From a checkpoint of a small transformer trained on Wikipedia.
Size: width 768, MLP 2304 SwiGLU, vocabulary 13869, 84.3M parameters.
Architecture: no biases in attention or MLP, tied embeddings, normalized queries and keys, attention and MLP in parallel.
MLP neurons of a small language model. Each row is named by its layer, matrix (gate and up: input weights) and neuron, and shows model dimensions 320-575. Each number is 128 + 24 x the weight over its row's rms, rounded and kept within 0 to 255. Numbers have three digits each. A neuron's up and down rows have the sign that makes its largest values positive.
After each neuron's rows, "fires on" lists the tokens most often at its 100 highest values on Wikipedia text that the model never trained on; "fires in" lists the words (lower case) most often at its 100 highest values on Wikipedia text that the model never trained on. A number after a token or word is its count.

L2.gate342:091119175120111152141120112068110147095114100095109135126128094135120090148114127112161108182184096124155119119107091096112088160114167094140141096128130115133150159092100126110109137144119116095075095155136103142104142144162156109110110148115128079181127138149132165101142122114109168124101163145115129151121121151112148141139074065089127189129121108148158105122095089131048157123098119124141109099127127085145121096131155126109133149126093097121110116137124143158151135154122138124155135151090181168148138119116159127139166108054127156122161128081152168093141156136147146108094072107122085115134140136126126103104137182166112115106111160132145117083132125141150105105106123108139150105136143091106105112101113157073132119135156128154128108121120132132135130162117146
L2.up342:100122126114140173155114150127156164104085098154119130155141141135079144168119135102135117092138107129130130090085081124134146134104128104126075121140130083125118085122169113091144116130147116097073136124133140117123182144157135131152147177089119107127132143160186134128099144151151149108159144124112111152154129136142130140106115120092081178165121142137137114151182134124120154132114151175125152125121088122130157121124098116115132138158078095088172178127112148140136175134106160089173102149147095091138094140146123151119134117087104133107138096067130159135133152151123139110123123165100126128116119137139158185115142142091126168178106118137120099149136130158151164127152159143112167171132130103145115143119149102156140123109116124148110082136163114141095134088100171
fires on: " International" 19, " World" 19, " European" 10, " international" 7, " of" 7, "ad" 4
fires in: "international" 26, "world" 19, "european" 13, "of" 7, "assad" 4

L5.gate2208:112141149121098130105131116141106103130116135149116140157127106175144134126084108116131165093091131094090134139155137122135105150150158104081103134115139158089157144114103132104121134105109136115139104143125097124146127135153124110126127151122114093148145117135120096114116076172102105105112124154147120147127132139108099141118149088136110118140101148143150144135142148103139100156128141130115106136133138146170120121135137150140130181083128102107148175119123112154166101129131114118121100131076170095150141074125155169154137143119148135070102134137153162126136113130113067120115133093135137091103130126112085116161111107135108132128146119130118118087106085130145122131133147124120120096121148170108126099158113117126126141151132096130079130155132106109128115147176120
L5.up2208:093161127106144159106124110165139186131090142076114123108148127157122133126135151140098116106121118113136074147152125100113104133096107119152167088138122131141193144126090124119129089135140141089147138132145147139136091180070134113100134116141072132160098162130182126144130100130154133118141110103119158185108127120127105141139139130079148100097173082115098140162142104122136135162127086089139095125128125191140174128155140111120127141114126133098125120147122117124145120154122085087152179117115149169145086101124158183113163167159105063102138122116144178103110151133125129077153111140128148104126115139126083121138140101163105170138120156123132149132096156106184137084147120094157123123124116131082151140138082147127128082153125131202123107110163115091068130150145106
fires on: " and" 72, " or" 16
fires in: "and" 72, "or" 15

L2.gate1044:158083148089150159130104114142116117098138093060121131106173115097136109106133123159126160156190139161110116132128150095146148150146116150138127148128128094159191158144153158133178095149127126174089116129119125124120102083161103109104142123119174113113126108140165147123117096131128126169139172134119113117122187143138119142070146114149138100112114127105100145126103170154097147119083109130131145117149107171150133135114132122124124108125114108129123166123103116162148182089112163142160134094135160116169100111126118117143153126138153116132093151116154118131107127108147089124100158114125153130093130090159130130136077105150138140107176130124182067101144101109167164157158122144134147125100119112132098116126116102140136102157123114100147136089111109115115105137111150
L2.up1044:125130153125089186126175128159132128085113121166110108093121096139137156137138115131177158089120128131111117144122123135154100136145182142099127196072117120066119131110107142083151168170129120157155135111146131170116136143136095136102103132117101138127113103099095138137142126146132127159103132145139130126108136105105135145170160137121121125125122143119124109132164157115132135150142122145161138133105117134099094182104165123117117129139119120154145119119119134170172139109082135180102139153120161113144160096144105115135074133163135085126131113114119141144155161135130126093200092130117131140130142100145154135112139155120129091138142197138125138129141154151116141097095149165165121120124092141107105088131155121106139135183139104127144124113115161118141106130128145
fires on: " round" 33, " of" 19, " pl" 8, "-pl" 4
fires in: "round" 36, "of" 19

L2.gate1682:117055126123168113112133127171133084142131121083129116114082138152158109105138118136147107090112120124134082115130098131164176144165196176137138109122176128128109154075149144086143119138129187148091069105146144147122135119141097136085143159127176128105112111132083137094151124155139141094129155143115102133136135169136088154141103160146127111123094113114124144145146107188153146093099119206147118138136149093086122161140098107120125122111159123149114102125087147152132118093145143167125115087136130091114147089155111128087139106158129129078164104150136134146177096140147144081158148162144110101150123128158120137132141099118054115128128143119169137147128116114104087128119117159179149172181098140127125127096150146158134121089140133148143168125151162106110133099145156
L2.up1682:137092133123148105130086118123102103124116142099146131158093122122157073109105100150114109101113130123152131103111104139130156152164152146119119141151154118129083150063158179109105126139118131100107120090147118178145141086151124103085131146139158102129106130120128149132120110139133099103114133111116103136101130172118096146133152127121147118127099083103118070148135082148104133114090134127152120119165124117092102147142122102104127095125171131110130106136092083125090102114124129177107097099114113123084117109139117120092140135117115140091169133111120144136136084122132160085116099165131120149164143128156095147125139106127107118172147138155120151093154075117086082164123119130175129189144115111139149131108140169120144129094151150102148116154150106107131153088109107
fires on: " that" 53, " this" 15, " same" 8, " That" 6, " and" 5
fires in: "that" 60, "this" 15, "same" 8, "and" 5

L2.gate2021:147154111135108114150154113101111136142104146154153112141148116126119120083139079078139094114156109128139105132151148109142109154108129119059100132137122096105115112149109119095150162115164109113128117098109111167149133133201133147142123128147157153103117120133129088112141138150150165099117142099154148140138147118116118146138097140115150092088158120182129104137135172132153122112115082141133092155144155133103120140135163123149133143139119150143128155136122126137133112127119172122130116156163116112126138094115115072135094134129103174117169144166144130101119142123078085123121127109143158101132088103176138128162163091106173112152110151144129122138128118100120098112117094111123147136146095122144140117106129067107075107147155105131152159140166114133131120095148122
L2.up2021:140124125138115166149138146105142130133105135095093132132141135111097127114099143118113114150133144157168116138106135173144110087145087172176121120122153158074147146179132107141142113146169154125108107141142108113138124133140152163114114116102112140131075094137100126142160147149145112105151147096163134129129113111141159115148139148106093133127111135155151166133101143150106143120114128152119134131114136092114094140094165135129116151153074114138131123137165112078145084113103153161133114105154109129128141109131145138110169104173157140115199113171122083166169137136146162126186094144109128148150129109141136138089147150118109079123127059150118127129093156098184156173093183108127112113159170135159147151139108144132145136106141113097148158118108129134151155118122129
fires on: " on" 79, " over" 8, " continue" 7
fires in: "on" 78, "continue" 7, "over" 7

L2.gate903:154126149120168106097097148139122150123121075124151136098153142095128109118159133175126127117122102095101106130136133159115106111133111162130127179121160104113140123136122176112151086150152145101134136154170169149128099081089115097134111154128189123148141108150150154149118106096094098120133139143095109135124146144136089102136102132160118143155138140103102161129114140152108142144105100137106116101157085132180135147131114142140091131133152092106123108123126114088175153128123097117114138159116103124159155198159148154111145124131139081139167173130115124176112132113100107144124160139150120130142152160112127105117139136108111154139116077131155124137124153102071108081135103143118134125106132145132128119075163117144187110101089124122135098125160145097110139171116146
L2.up903:153130117115137115106102130136144151154133117110134118147136097090107145094117156138166140163134143131107134116167124121116103125095100123122104104124114169110092099148112157101135112135158154139147105149120134135139140129096117155085128167143167125113141115136134127157144143131131136133147136072153142119157107084173121114109115137142146150130109102127171130109126124092128119125129147140145133112151134088148139104134117130151086110151095089109110174108155114105098164106124156158147154127132145160167109133150140147089179132129122134103125119105123114107208113182105115124147081083115167108138142141135208169145116150103122128123148131100144116107058123221125144118131118134105062107129112125114095158092134102138168130169101125119164130122138131143165133093127123
fires on: " of" 71, " player" 5
fires in: "of" 71, "player" 5

L2.gate894:123132126128129151159145118093145141129099093193176141121139115133133163124109142083157094150118124120102102113129083106162143124117146112080122147153153130142108172102116110079124112106131145078143107135138124124148154111125105131158114136085087109154149130116110123118120118173111116133126145121146085138123130121145125122128140166080133131098176102107113167119148132123111179129121166117146154135123134159138157129156173077117168150155077060126185109099124091104139155114140090160161137142111132158117150075077157148118138126117097156109109098142127188120125132155122085135087131167157128101155139109157100101139098151128111103116083096087135124108108114149137112071152116097184096093160140107121102148128114130122094140103125146148120143138130147129063153112138165
L2.up894:079116097116119118147122105094115143119145157109173137150090113122111106137096119106132179125117138146071129103134125147136100154105111106105120171162097082159163128108108138150104134146098141094133156163177116098158119095105126114132130081099149112135119111112127119092103068175111125141162120104146106122118122141125104113127149149084090097174127123082141136120167122136144162124148131150100166128185131135115099093110163125132189122144125096115159150143149136140119126123129171133155110074171094141134142132116111159144133117111124126130179102131127139131120116139100098115123143133152106124154091121125130145104123151160117115129155106099142110093112152149104090130160138126096137102133141122151120104158100117124128157129161134107106117139123107114138175104176133
fires on: " had" 22, " have" 10, " without" 9, " at" 8, " as" 8, "b" 7
fires in: "had" 22, "have" 10, "without" 9, "at" 8, "as" 7, "wheelhouse" 5

L2.gate1305:134122065147084123131154133129089079113105099097123103114123094104130182131126110113158100143112093135148127135159151088152108091103140103108110139123149082110126102096154172135165133087123165171112105108121125182143133140165141135129119167152117163134155114089117119157142123152151140104121128136100143121107153122131148158145110142149096165107154112132119174149119135129151137157131117166135095115120141121124111135129127155106136111095139089114109113113132108144109122107094153130117132144137091111148124128131134144084122170146151091116141134152126124138154129171144125140175124124129161129095126180113179123128108129107195127121136117100089091162124096113163141105124147172094078163123160145138129122183097139092125147138106109157175138112077133155117075121161089
L2.up1305:138107149115108132121126135168115097103140160161155127120151158113146148126145093088104086127139155111142082163174126120135116123101124144118164108125162116158144151166106085109153098124138137143161114134123158117137090145090141139122127110131125107114110131066056121123158107100145130114118091125138098139102096119165132108107108099125127124122132079103122123130134131077145122107092185137156130178110105158102126135168146146102109115100127115133117148105166111116147144116153143074161116109118116150178121176123133152162129130153129099146156133131180155171098111119068112157151128141135139117117118109097108155132141128114139143112183167091117150099056124124099149152122140195162098120097121076158101108099118118173101136093150111155085135147153105149120125099102132
fires on: " August" 15, " June" 13, " January" 13, " September" 10, " February" 10
fires in: "august" 15, "june" 13, "january" 13, "september" 10, "february" 10

L5.gate2159:108139142100109172132125095169145124117124133068117135119131096105170080145117146164118143099131099101131151104095155139193110130127100131114130131100119112110139121100124171120138136136120106134125146091111119100135147140146071149076110134109123106149131116123119112153094106131134091079148177101157152125095166155146134153119117130126157169150122130139116131111142114136144119125099109139119124127091139121154104140117117142194101123082143164124162115121141124156156137113106111123075110064124136118114104150153142183116144140135140140111158153146125119081134137140115143108101146122146135107136150135133115138143083160127150160162133104133142111103124122115165178098135101140136148090111135134154142158146151184143114095135146119084119082071155112107138146156104137
L5.up2159:125121148140103126167148077080118148115115157123117148132127102127098110118132109152102122138132126096109106144098072116133142086099145143093117164141129119134120158099084189104151130158143150141139125095095085125176156130138145109149088124134112137122155109145176104104141107111138135160122145151141133155147146102138138139139100105142122145120117109134109151146154161132146121139134098124143112098164135122132160101134118116101143110123104104124104138137142127165131122132105117147099132128148141108165139074133080129103150100113114101088100146133122089137108106137138104079143133169133099083156133182131081134140123114094149096108151108151129135160130193147121150131117169077139109086121153162135117133123119130126159162107128142090167121212103114145072105162128131
fires on: " and" 65, " the" 10, " as" 4
fires in: "and" 65, "the" 10, "as" 4

L2.gate1545:155177171141108175115108102118122117111145150138128123138120142141168126128096152130159131098089122122127155122126137130167129121116180130109129131126085136113143098132135159082144118097118149099138119108096143116128129117112121146133148130099116163105152151111125069109108129154133139078134130119141122139124115103139142161143118123115107141166177110142126106117134141107187103138152111133143181139105115118099179153113142134168150081137128155127124135148089154130156115143131119126125158155138103108106147105158129127183123163148123094117106160110146108147138117162063140077076138191127126172094129083112096108161121068084158124115126073127141122126136149115131165122119089120124136157100138113117107156113116123142089142146113060172089118112170093116199117147104159
L2.up1545:146109125136118115155114161146137108124122145138060095113120121162163154119134127098111117135103108118152130155163146141128135099116146121179150115099165132098141111126162109124092116154118099097126120145127161116102104142138155149093121113116106137138077105113120091150124112111110165150145142154131151128145094135148130106128147128138164110106119139105115127150136112108171103127119100146124136169098065157168105078144191144082117140143098104130099104127161148157188116138119118099147145111121107111145134133152124121093128077108141132153129109115156115142149105133142111112140142173142151155100159115132154137121149151167169164151161165103100147122075152106152154122139123155156119148114126140122112176144103140122118116102137096110166164149126164151158117096100180
fires on: " on" 26, " Label" 18, " by" 15
fires in: "on" 26, "label" 18, "by" 15

L5.gate401:124131123120144163118116128101101057126178103118142123135134129135124153153108129113138093160145105142140133102054120098124098101121121134070158136143123134113168111152139130124139162123157134144159113133160132064103117144160076134150113107160120121082168123137143096125124115116102128134075115136123144136122177118092098062129108140142086108142155148158136103147121150105164164133146141144114078118114097149145158142126134118098164064165110113084157111139105134079134085109163155119120103123087149104108133111152135103096127161109110111124167141118139173097172135131136128150134091094095137142121129080107157089095111126127123146133146164135148103106150142184120146144108150124128108112150123159152133127147105128145095166145161124119106082130112113137121096161155110
L5.up401:162145151096125112124108166170134163177163116134103133138144122144140140150112128128114111125146095109098126138117121133133165161089118160120122188083127127136075160134135157117137128158137106119123122149104158136098147129126089132132161110126125116149161151096110134124134136095140119121154125121157127092105137152157115127117100182154083109166123119162103135130130107124161126134118156106152083143115094121157096140122085112160142143116155116096118080121143160105122089128147142121125110110120127128125141105158151093140125070080130146162120099133132137155160127137138102148127157094144150120148097155124175088109106128122125127103094140120117098171157071125094121143138151151108098129128148114137135113128196099136106097091131157091137110140174097143115086119131123
fires on: " more" 36, "er" 6, " smaller" 6, " higher" 6, " greater" 5, " lower" 5
fires in: "more" 38, "lower" 9, "smaller" 6, "higher" 6, "greater" 5, "longer" 4

L2.gate831:144128109091137118144128144141187160094138116139090088167132149142131134081134159127132119133130095131135099151143127092140164074093112112107098134125133118093120160164114082106094111112126115143134116108141113115111152134122118133136145133136056150157124133107106135119129149140129121102137191165139134126121100094147121065131137126165100198071102171117151117102116099170146065194100146101121126129093120130130124098143151143108162144143071129096167126145121146138119081176061125155135146141104143143136070125078118119082122113174103077092166168142142155132161123185155154107093117135072158160121114130122139115122124138121162149132152160130131131100163126128122153129154126098097091157097142099137104128134131090100103146113147082116133111147086154115108110131133082
L2.up831:101132134134164135132169131122128098124112163116156112128131120116150112121106133101082117127158115130194132172103134119181088147115116095153122130150085138106134092120144094169127113083139109164125141122151131121113104128123136139106151117108165114113141173109132154142099137109157172132090115148124125106166142129108136090110157112134154118129051135110157138189135098119116135123164095109117129099158144173134143096130133091153158124098144157129124163182162094070105116134135115115121114145085123166112119137138104091129132141152156096133094121134110149110123122125083149092112051112161175127093159126145145151120160117141119130143145116164141095117119137124085142097075149134145128135126166135140143102118132119116149072171137137146135104141141114127135135126110163
fires on: " but" 17, " However" 16, " too" 7, " causing" 6, " cause" 6, " process" 5
fires in: "however" 22, "but" 17, "too" 7, "causing" 6, "cause" 6, "process" 5

L2.gate2174:139131121140143121125125102117129119160101141138138131145144092132095129138151114129147114112123133097091112118127126101173106117103166115120115109103124172142117130101141155114101081122131121143119119132162112111133102130120097138120123110109083150122102105128145150161117123159150138137160138103109140146134153103139122136099115089151129156081217116165079125140116136127139134081144135118101157124112145097099114176115097164174132137114115126084114098107167139110144116089152099137128121187114136091147153141138090165142163130131099125183148132144175118139145104193135105079175166105150131115120118088114151114157110167149112125128120158108142117149107106114088097140170130191117098132139126130103104156071135141153131128063132119120134127138096096124118119126169113
L2.up2174:119124110091102119085138140148118126126132119153142103158135113123126128147127109127134134177139084169138126121111100121144117090104129117125145157104054161093140107172045106142145121109097140130129119116131106141145133157129078170147144170120119133136134119074129093151132137118136103124133081144134135097151182167130129135128100114161128126126149097155124123141141123141093097089145142114136162137090073166131064177149129114102137107137134131101115123130109114125130121108176128131138157127121126147138144129115161132131130171132102135154100173079141088159163128127163116100126125155151116123107143137111122112108134128088128114087135115143120085147126111098130144130155150138140132105099148127101150152152091129100117118145151096144145097131135091144150088100134122
fires on: " August" 13, " September" 12, " October" 11, " July" 7, " November" 7
fires in: "august" 13, "september" 12, "october" 11, "july" 7, "november" 7, "another" 5

L2.gate1406:126109089147181149155114123128130085144143155173131136128120122129109115125119143115148140122141104154113117148129120089106129134120105125132129155157126148141139076166161118128131106111166126111117135109112153115122133185118136144141142162128086110162100140084147103087124162124099123126086118110149123121139096116093153117112095121161144152131146171133108126124145144073165135146149115079112156127103121150175167100113115160082117152116099130072171152131123121149110170136108190107150153121132152107162155185115156124123134151081117141170121123115076114136127134143154148121125099129186146146110148192084147152148114124124154154115135169122133080154152075092105147087151054098139124139079139138118132119197118135116131076135069145148172118134129135124112101137147132
L2.up1406:133110137135170120112080099105177099109139144117148131125116103135157049125114126133125100124100142188102124130160089084108131137131106127145079119140150106169127190152141120142139085058157125067121144163113168097067170137120103120143121121158138105149106106138168107133148109100152125120111126129124114094133132119134129117135107144169122113167154112130154105136171151102129111133087139111125090149123128128117146146126150088129174140142105140111132098125117142138114187165137175144142143157143152135146108132097145119162110141130154137163137168094118103146099140130146112123120140103167099156128119124104119112109104120125092109089122133075155104113098135099117116089112124117091157147123147125094107149119108104158111104180116162121110099148111103155134124143121136
fires on: " to" 35, " must" 9, "in" 9, "t" 8, " may" 7, " would" 5
fires in: "to" 35, "must" 9, "may" 7, "would" 5, "t" 5, "told" 4

L2.gate842:141157136145145134105117146130135142138184143148119109165102133097126126146116136138153133133125129115156108149143172150090111102063101128162102113144120146155147149094119148097090092129112128119140159159161113152091114143088128143084077117129100104108147152147146158125088118116113105111144116154141173147153124105162172165114101136104105128102128136079148124090110145129126100170124120118160163120153129162140137100131155152133132115104146131117135105125087116109155158153100143147079158139104158163113105113171120118130136138137125101160161122097107157142114109102153086124140096158110193090148160149138164121151102142110143082123118137124106131118101090142148125118143131120144151141119152137117107164113132131086140159103119111094122136173120134106129089124087163
L2.up842:182101112122115169140107137149148137171142132111147136145169126132081092134160075115116138112170166144152112112129101102128160132147102145099084144121113104118156067127146160164133128110108131140146104122138164124113121138140169126089102131099149156120090133155113165119131154152100118142090088151169149144119098132128109108159120067126086134105139121149148136102151119112153115138113085145159132145139138123135146094146142138129101103132120117140104171147139123121138134099098099122129115140115120071122088159134056091127119099111132139102101168155104130103126129133098094143098080106119136132113121155125132123133118116075130096122145070150129179095127129134079147160109121123138157121105133114136184107128074089155165096087138131143132089086140114133072155080116134
fires on: " but" 55, " American" 12
fires in: "but" 53, "american" 14

L5.gate788:124141122162117133117120092135107149140165135079165120140120109118137130112113144168169109093118079102120141115149162135164111107103118142104104134122131144129124145089124120106130112074169115138117135117106145134110113089136148075105115126155131140107138139118091124113149116187111146139146128129108153129136152112149130104162122102143098113113110133152141144144149133115128141164106111141123146083162142135123108154130184131122120077141144117142163129149091094109156136126118161108125102114129122134123112121096098147119077101140136114126134146169125159103132122130142099098152152186154109134097119113140103120104120136127097125099139084153125135173100111114114064089154118103132172145141115134166097071132132150141140138129118152113159128133115146126083139154178101
L5.up788:150088118105159143139117085121154138101138147082143109131120157153099139142118145154166134105108151114117112104136133098143191120105116112121143102132138151070118114125093130149124101141132135148066103126129099157109176138129113133123075142117140115134075152192127132138142144118130096138120175099129132158149098114153149111099149105116121180156115114162129127126091150078161139073141138150131127132115137147132165117065166124125132142146145180168125149112094115121143132090129116165112105151137143117119109148144111102135147181106139133116121134104122102100104130132150145119106112122137085125168124094140123141129139142119104112138113119110110167137123120144137102164161095135144154125139129150153137123132151070103153148116074125111143119138124126153161125074148103
fires on: " to" 14, " and" 11, " of" 11, " part" 6, " central" 5, " history" 5
fires in: "to" 14, "and" 11, "of" 11, "part" 6, "central" 5, "history" 5

L5.gate107:112137146142201157129128115131125128161139129140130099123122108104105154092112097124085133156139091129115119104158159085167104135106107145104129118113138089155156161112123167136150126152160109094083095131101152080140149158191134140111101152166154127144076076167107113138147140146126134095152156129152141126132158147122148121119148096144153157171139076133161054120098130142143166129154151173131132120090148075115180104175098143113109142134104127122084118142125140126128213091130137134123123160120136060152148108115138095146133146130075092147147187143129109141132120099111125104150089150116118102118106108094119147112162111101151121113112128160132112116107135112141114115144149132157147112137076121089109107131116125121102132134144107117129140115128155152081126145159160
L5.up107:085171131103189062134103139102121116142089143133110119095119081115153126119129136095175116151113083068092134134108133144152136083119132093102111131151109117115148125193118136104142098113145076157110136125079109134122145156113133135122139112113094087065108160151117124118145125160170115117133174117110137117119181148141129122129109179163150138114179134134119134119149144097099101133148149151117133150113144128093133119101157123160095157115123149142125132154131120090135125131118149120151146116122091106170139139128104141139136078183109124121128134054123128142145159132129129132175126100164136123160124086165155105077120119172141179116145153127135091125133123114170125125090133101084153090150104138107118150074115109163145135143112111090078137142105120124113100116098134
fires on: " on" 49, " On" 26, "On" 25
fires in: "on" 98

L2.gate233:134102145147092143130153081136132133128132145108110135141184114135135120135165135128118147100116092143133119175140150159086089118106146107131155127113090112114118119105116168139115128154112149170118122129162130126120121110132160126165126166105168086128134132169171103115147090095100144107126102144121129131088153131125114155155077119158093165129099130150158146149135146172153117133152127120129106116159108122133118099114113120150132115100130149082149131129105136146121142105148186146100114154131156135096121097165131089146122135067126120105111092142146119118139130156108150127120092131099125093118101160098099168106135127129174129112143106113141141120142129076168085111147137098099103128107124083160109113115120119092136111087103132086133133116133132153128133145143122
L2.up233:139151138147130105092137158118131185120107105154128127140093119093058122112173118130112129153168143102143103139159137122092096097121122155152144138126098112097104131101102122124150101132137127109124156176126079153154137128137139129142100091125091161123124160160155132106129154110162135116099062146103115141144179115137108130163124124114178087129140130116127105129111133165109087151088119178139126097159126101131122149144132119101116097147165111172122111130124130133157166162135067092147088168105137130122108129122134129162055123120082152073124119164153154111127137130108123142184134146151179137162131133135111133143174144129122130139146134119155134146148143099144127138129112106104123140125103150113144126123169178118099106119132142130128158166165144129148141123133124
fires on: " version" 14, " Record" 14, " record" 13, " date" 7, " recorded" 5
fires in: "record" 26, "version" 14, "date" 7, "recorded" 5

L2.gate1222:119155092153161114141095095106118113162155127099123132132115154119137108076155120142117122119121148142108144103114147141109138121118132169099149093160158135178103165155135135114115153141113106111082148149150126071131082135128153103093114125112136109129130114159118117101155096165162125120172124186103157138109111171106158108138187193094142123146157076123110144144097102154089123124127171149137087139088139120138116159109098132092126135101117160054130116134154117095098105110131141139136101156147106123089123115143099168138142138147154137162128156119113123166079080118105156147151173189148161089093128178103131173128120132106131083123092094152093099116092130111130137127116151169131130152119100137158165102120090171135135083194147135112091148150117174124140083135140141
L2.up1222:136110147141140111146105152128114147175138165141120162132131110128099136149105110100160085143127130127135121153134140128110163127145095084109154122141079092123162110094154147133145083101131159137123122146119145112124105101108140122109099106118112156110142133081130150169108145095111167099142143123119160127154131098127126069124109084115132109088158090132127094131112120151146136148094132152187118116173101095138114131150180118144170076143144169143135146135088132141141103103176132131123168108107141134084129137117151155082159168128072109144118139143125135104124154134106131120123157123102127141146119103133106130107131148129114101106153105157105146133090142117125106116158125129145116138104181120124094122109151151121076163112123085138098097112129142119130159098119117
fires on: "o" 32, "ad" 21, " and" 7
fires in: "darko" 28, "gladstone" 20, "and" 8

L5.gate1160:143129121109146137140114127101147096137085157123128131155156151110157139152079117110137099151120126090103146134143161108141146156103093155113059163171117104129120127130115100088097121160116100157112120111142140126121109139129121102087111088108133102125166122139086158098111154158130173143166171130109125147140119113118130089113174078164086118194126153120165147074133109114131151106116107100116133156168119120133090083134089146124149173122114096111107119135151132139169108102097161100137160113149114089135123092147122137148165119146115187145139131126117118180132130106091132141115071127126139119154092157125153141164123103141156099151129119116144099140151109098128127113133134152132098153143075105081150146138125125136111121121135161139197120149106158160082125125152132
L5.up1160:075103079154130096095108135097123161127140092146111134148126114075101160121138111127124131132143106123114127095168141103093096158145153088112107137128100169118135128101087112158114120138136104121131109105202107131169142136114125096132121142131105134127118145154166126121141123126127128159107131115148123143119155104097101148177149108146148104146101150131127101166160137134062139109112095153131176128150108107153157117148128126111134135109047111089119109115116143179127123109134119109122114118131155113134170122097147076193100135118105106089116124113076146140149131150129125159119090114128132159153087112131118137155101128106099109090130096054147120119133102086139100074143138090117131132165142088142145112117105093071170146137110109106138140102098106148151125149150133
fires on: " has" 42, " have" 28, " having" 6, " had" 5, "ine" 4
fires in: "has" 42, "have" 28, "having" 7, "had" 5

L2.gate526:150136082119146126141148151134093130141167154113143124126143098144089097116105151131144111131166119127138131158114120096201139137139124149117140170122126136102085083123108108114143145140105116086095119094126139173130140117156161115106137206101109138156134118138138154115149148142115128123117137113128132137169159157115114142099107136134122161108126100121145083181106063146163106077105171142105133130099151122140154154175133125107109091152109059134130115091111159183087077124128145161170093155144127125120153143101155134112110127137119096110182105116122095078193144146112148113134141135141153153130173119133166149133093140146078122127137159104145112129166124131144056150146119106144136105163103109122108116120103149149144105095126168157181130146204123115144140117131118
L2.up526:137113115125124145143114149160116146149138140159102118107141131127141123148124118179125151113157192132217130120154093119114119134121116168099137113160125143100116106168151141165167082132152111117131139116131120142116122106169142139129132145127090136161130131152107169145128147134164136135134087128118142132115123101149094149100131141137096159125141128144160100171157141131130127118132110144122116121153185135127115150125187127142138114150080152081122166157129152121087169143127155151073075193110166168143077114095164150176114105120152139103147159087142145174110145131144128151129123161091169118134102145128131119138124107115110097123134078110120115151122135116132123156156139125138142115144127096162115136150127122095130143169167139121111149108061113126081191136086086
fires on: " in" 37, " at" 10, " on" 9, "al" 4, "ed" 4
fires in: "in" 37, "at" 10, "on" 9, "acquittal" 4, "entered" 4

L5.gate138:148126114124102162142135115115143171161113146128126120131160090124129162105121165146117107111133120141123140088140126152156126115119148114124133129130135115148106113121137116114176164141140106131124133128142094149159141109144123147155095120137140082132116121132168120152176106089140163128142158093117140146129144127141150143123118177140158106148125131126134101149140146124127132109128136119078112146149130103136135122100135096129137124104201158123158119177113114137162158117183145132106143153135125131149105121143116165108105133152167144109099083116115134124165143136138137105134165117165162127163142112143137134106147127062136115102100141169129172142093093118137160111141160146102120097126110139173116129192122136093134093095124097139118118150133115163110108079107144
L5.up138:135097106128093120097126140148133171153101131134061137132159093114111156125113147167133152141093104121162141126080128148130067093134124117150112088159132109116124138119089123116135165153142138143132115127151127149115094088133121091157083174127118140101144109098165128130130123105107162100143179085163115117124146096133134141089126168148113151144147144078166111101114107148096099099108134121117111150161143089123127166133127112123115090119130150186128145148129127107157069157123127111106126097085136136174103153166109170100128141173146162110107126162136116140139148115143089119153094136111137134151098117127139128115146131078140144107093139163125115112122146137069107111140091098137101082119119105157113149130099127138163080138133089122165125168143112129119113044101104
fires on: " time" 23, " continued" 13, " years" 10, " continue" 7, " day" 5
fires in: "time" 23, "continued" 13, "years" 10, "continue" 7, "day" 5

L2.gate2229:141123128142105118105103124115103160096135133146100149141135122122135116123094124129145139141117111120119099130136183150145058102126125122140134099121148128135146103190129095147181110110125100153135114148122112111125128120092130161155080161155128094133147104160102151158136151143127172130136138091128135101140147117139170119135118079151092134132094113149159159194093137137107136074105103134116105138123144152151137106089152128151158163101134162112151145163129125078123136117101112138119151143156110133179116101106113155139132135157127109127117176117123142127130153131120127099104137118119114150123120111133177128106174116128141150126171152123148124136116156153101122099116120104171161125093162105145166096132150072145128144115143130111139117097092109135132128093140113
L2.up2229:171151133160130161137108091089153108133097115123141113119120078123133103102133142115145131108122110110169131104134149094138150130197117126112168109124121106098120122161081113116141165141086140174110145154103091136101121137070101129096125140116165143101105120155092113100113085130129145151104126118068195138120160158122124085119123128093149154111125094116139097097140113131140116128124135164125152109126103109118098125124138125145137133182112104129122140136081086112122116121154089144108127154116117163088097118103089172118164136096136122130151170162135127112158125144126163118122122151103127131089125159090142145089125164173096140154117139177089112108078163164187125159128091119119106137136110177092102158152104123159134177114137105146134133103103133103126109144141133
fires on: " of" 33, "3" 12, "6" 10, "ood" 6, "5" 6, "ly" 5
fires in: "of" 33, "3" 12, "6" 9, "5" 6, "gasly" 5